Weights of a small transformer language model.
Size: 8 layers, width 160, 5 heads of 32, MLP 640 SwiGLU, vocabulary 2048, 3.93M parameters.
MLP neurons of a small language model. Each row is named by its layer, matrix (gate and up: input weights) and neuron, and shows model dimensions 32-95. Each number is 128 + 24 x the weight over its row's rms, rounded and kept within 0 to 255. A neuron's up and down rows have the sign that makes its largest values positive.
After each neuron's rows, "fires after" lists the tokens most often just before its 100 highest values on Wikipedia text that the model never trained on.

L5.gate137 [143 121 135 104 129 114  99 129 114 106 106 155  82 111 136 161 154  90 159 138 121 127 138 141 178  88  96 143 168 111 118 181  81 159 111 138 145 103 165 160 113 108 129 165  97 105 110 130 153 136 136 152 161 102 138 129 163 167 154 112 114 145 118  96]
L5.up137 [156 156 107 130 124  91 138 155 129 108 149 114 134 137  84 122 168 126 159 141 163 108 142  64  79 143 107 143 168 116 147 122 120 160 100 125 107  95 159 138 105 119 131 118  72 143 130 120 146 172 188 123  99  96 113 125  90 106 125 145 117 121  98 120]
fires after: " l", " con", " Comm", " un", " (", " sign"

L5.gate557 [120  73 121 151 147 115 155 143 120 155 159 131 123 152 146 124 154 131 113 128 119 168 128 120 105 123 106 100 166 153 120 131 149 173 108 104 120 141 116 143 175 114 113 141 152 156 122  68 127 171 164 180  81 136 104 152  97 159 129 151 127 105 113  90]
L5.up557 [115 150 113 134 106 142 163 174 112 171 116 125 118 137 155 145 148  93 130 125 117 109 137 135 135 122 112 104 123 109 161 121 146 116 106 126 142 183 122 146 135 103 138  86 143  86 158 122  86 144 157 113  93 104 144 130  90 130 128 137 107 122 137 140]
fires after: " ", " am", " Am", "m", "uk"

L5.gate324 [133 123 174 125 139  89 120 144 119 161  97 143 114 135 112 134 139 105 111  81 115  91 106 118 121 127 115 148 167 155 110 101 126 130  90 168 114 129 125 125 189 139  99 110 152 118 148 109  88 133 127 131 137 166  77 113 143 181 133 157 118  97 139 103]
L5.up324 [149 145 115 107  81 125 115 114 113 135  96 138 157 195 149 146 130 107 139 132 139  94 147 105 131 138 151 103 191 171  78 111 103 161 131 125 127 128 134 100 119 150 104  96 122 157 168 117 164 166 141 134 129 138 122 137 146 162  97 144 142 127 131 140]
fires after: " vi", " det", "ro", " de", " resp"

L5.gate506 [124 117 183 158 118 137  78 144 131 129 117 162 151 100 135 151 165 130 153  96 118 153 175 164 108 138 176 134 109 131  92 186  93 128 132 155 107  88 112 146 117 101 107 149  85  99 141 113 134 111 146 142 127 147 171 133 137 119  85 137 100 108  93 105]
L5.up506 [ 72 126 110  87 136 142 104 120 152 138 124 112 115 144 147 132  91 114 110 114 134 146 149 159  96 117 130 144 115 126 148 146  92 116 170 149 134 178 160 135 120 167 123  82 147 130  90 144 132 101 165  97 143 185 160 106 145 150 125  91 113 134 107 127]
fires after: "\n"

L5.gate582 [126 124 110  94 142 111  92  80 138 127 119 127 130  76 137 139 120 123  81 128 122 141 143 143 150 126 135  95 107 123 125 105 133 148 114 165 144 132 126 173 146 109  92 195 106 122 125 118 156 120 148 101 118 118  82 160 138 123 113 116 128 166 182 148]
L5.up582 [104 149 133 159 106 116 163 159 128 106 120 111 122 144 187 141 114 151 144 150 137 133 129 146 132  92 179 152 135 129  90  80  70 155 150 141 145 145 122 125 119 139 160 109 142 136 123 143 111 120 133 153 112 128 123 153  73  65 139  87 146 149 124 102]
fires after: " B", " b", " Be", " W"

L5.gate388 [100  76 105 136 107 137 135 124 123 172 101 182 109 142 139 112 141 130  87 112 145 128 117 117  99  87 109  76 121 121 119 145 122 186  98 145 140 162 132 114 131  95  99 131 129 132 124  92 127 127 140 130 126 109 109 152 182 173 137 149 135 101 129 139]
L5.up388 [145 130 175 146  90 116 141 121 113 157 149 104 115  86 131 121 143 153 141 126 125 126 114  96 117 134 177 151 146 128 144 132  99 108 135 127 158 147 159 123 158 109 166 119 127 150 121 123 110 139  83 134  95 126 112 125 125  93 145  92  69 120 150 152]
fires after: "re", " st", " W", "ro", " de", "st"

L5.gate632 [121 142 128 137 127 111  71 103 125 110 113 164 110 106 105 154 173 130 142 119 121 138 145 131  94 111  84 142 114 116 132 152 128 123 106  91 105  90 112 156 128 138 107 149  70 132  86 146 151 125 116 102 126 136 151 100 105 182 154 129 143 102 152 164]
L5.up632 [ 82 122 102 127 161 123 150 109 132 124  74 125 150 130  97  92 113 108 160 158 165  78 136 147 118  79 142 136 132 130 113 104 135 112 109 146  98 145 110  72  91 112 154 113 141 136 150 161 113 151 145 119  94 108 127  95 135  81  80  73  91 132 149 103]
fires after: " ar", " Ar", " b", " A", " car", " be"

L5.gate559 [ 55 153 136 145 111 176 151 136 138 141 146 182 138 150 102 104  93 139 136 125 114 135 106 115 141  75 106 146 114 129 127 122 148 118 119 148 143 126  71 113 134 135 108 158 162 133 152 150 160 129 142 113 133 134 167 136 105 137 137 119 131 132 136 153]
L5.up559 [155  94 110 144 119 137 114  76  99 142 179 127 148 111  99 148 121  97 139 127 114 152  86 142 134 147 145 156 138 172 112  94  83 140 129 134 156 110 168 133 100  84 148 125 123 100 145 173 114 130 113 123  81  93  80 137 158 139 110 103  89 141  92 138]
fires after: "ron", "id", " trans", "ou", "ec", " U"

L5.gate537 [130 111 151 134 117  94 104 149 124 113 105 128  92 139 136 129 131 108 102 142 106 136  94 139 135  95  92 163 129 123 147 163 128 144 104 175 122 138 154 162 162 122 130 144  79 106 140 156 111 145 100 104 144 135 103 145 141 154 136 151  78 131 116 131]
L5.up537 [129 127 108 145 101 152 153 119 128 162 123 127  96 108 151 125 133 105 165 174 108 118 118 106 117 170 119 108 165 118 176  99 133 125 158 161 121 121 137 142 118  91 122 104 122 127 142 119 151 136 129 106 151 105 102 163 103 172 162 153 122 125 129 139]
fires after: " o", " O", "e", ")"

L5.gate262 [150 124 110 100 131 125 105 128 120 123  89 170  90 109 147 111 118 155 142 133 135 115 111 171 141 126 147 132  94 127 142 136 117  92 146 101 131 131 157 173 113 118 147 169 161  76 134 139  96 144  88 145 124 141  92 100 153 139 124 138 134 120 140 128]
L5.up262 [121 111  92 160  90 110 161 131 133 123 104  94 165 130 160 115 127 137 139 142  92 164 132 136 140 100 120 160  90 126 101 170 121 131 159 115 147 138 138 173 114 124 133 126 117 144 138 121 130 140 159 132 134 160 124 132 130 138 123 101 129  90 123 129]
fires after: "\n", ".", "F", " (", " un", ","

L5.gate486 [117 107 118 133 156 141 107 150 176  96 131 124 114 130  93  90 102 118 143 101 132 145 163 130  83 103 127 119 136 139 140 164 127 126 109 120 165 151  91 100 150 113 167  67 131 118 152 118 111 120 140 101 134 119 148 106  97 110 124 122 109 123 150 107]
L5.up486 [123 146 157 125 113 119 114 137  95 125 120  91 180 145  93 187  97  98 151 138 127 125  69 117 133 135  72 153 138 123 158 180 134 149  98 107 119 111 183  92 100  66 130 136 167 135 110  92 179 161 129 118 173 146  85 133 137 151 144 144 151 148 125 117]
fires after: "mp", " ext", "u", "f", "emb", " def"

L5.gate401 [142 144 145 154  83 128  98  78 135 146 154 169 143  99 112 179 165 162 115 134 164 130 121 155 102 125 125 117 136 153  99  93 145 130 114 114  97 104 134 118 126 140 132 126  70 123 130 103 159 152 111 118 131 118 107 130 111 136 134 143  93 117 142  97]
L5.up401 [143 158 108 180 139 158 134 118 172 113 105 154  90 113 124 137 138 148 162 152 155 128 116 103 161 153 131 142 104 103 183 108 127 120  85 140 149 141 129 155 168  93 106 138 126 154 113 121 148 112 153 158 149 124 173 161 113 112 128 147 197 112 152 113]
fires after: " t", " T", " sh", "ic", " B"

L5.gate275 [101 111 109 100 123 145 122  87 162 143 111 158 112 116 122  92 149 133 114  90 133  90 147  61 132 101 129 120 127 167 150 125 119 153 128 127 136 146 143 152 117 108 145 139 146 154 134 124 152 130 153 124 108  86 143 125 121 129 118 123 165 124 150 112]
L5.up275 [140 127 113  94 138 157 120 151 148 121 116 161 153 108 133 100 135 139  92 134 126 112 181 119 169 121 162 116 117 135 178  99 138 108 118 113 127 142  85 140 127 151 135 123 130 145  98 134 155  90 124 124  95  76  91 103 150 105  85 175 154 106 118 138]
fires after: " f", " t", " B", " Sw", " W"

L5.gate254 [102 108 120 150 104 141 111 124 150 135  78 150 115 115 118 122 118 158 158 127 121 158 140 126 110 111 121 123 121 137 173 162 132 134 132 163  90 123 135 142 162 122 115 150  98 121 171 156 100 100 145 124  92 124 125 100 137 141 102 113  72 142 145 145]
L5.up254 [154 128 160 106 133  98 112  93 130 153 137 132 140 104 104 120 148 144 140 156 172 123  95 100  97 160 126 113 115 132 118 108 134 119 136  80 141 127 148 101 170 142 139 174 114 140  99  97 162 142 144 136 116 127  89 135 132 125 146 128 107 148 180 158]
fires after: " b", " B", " be", " h"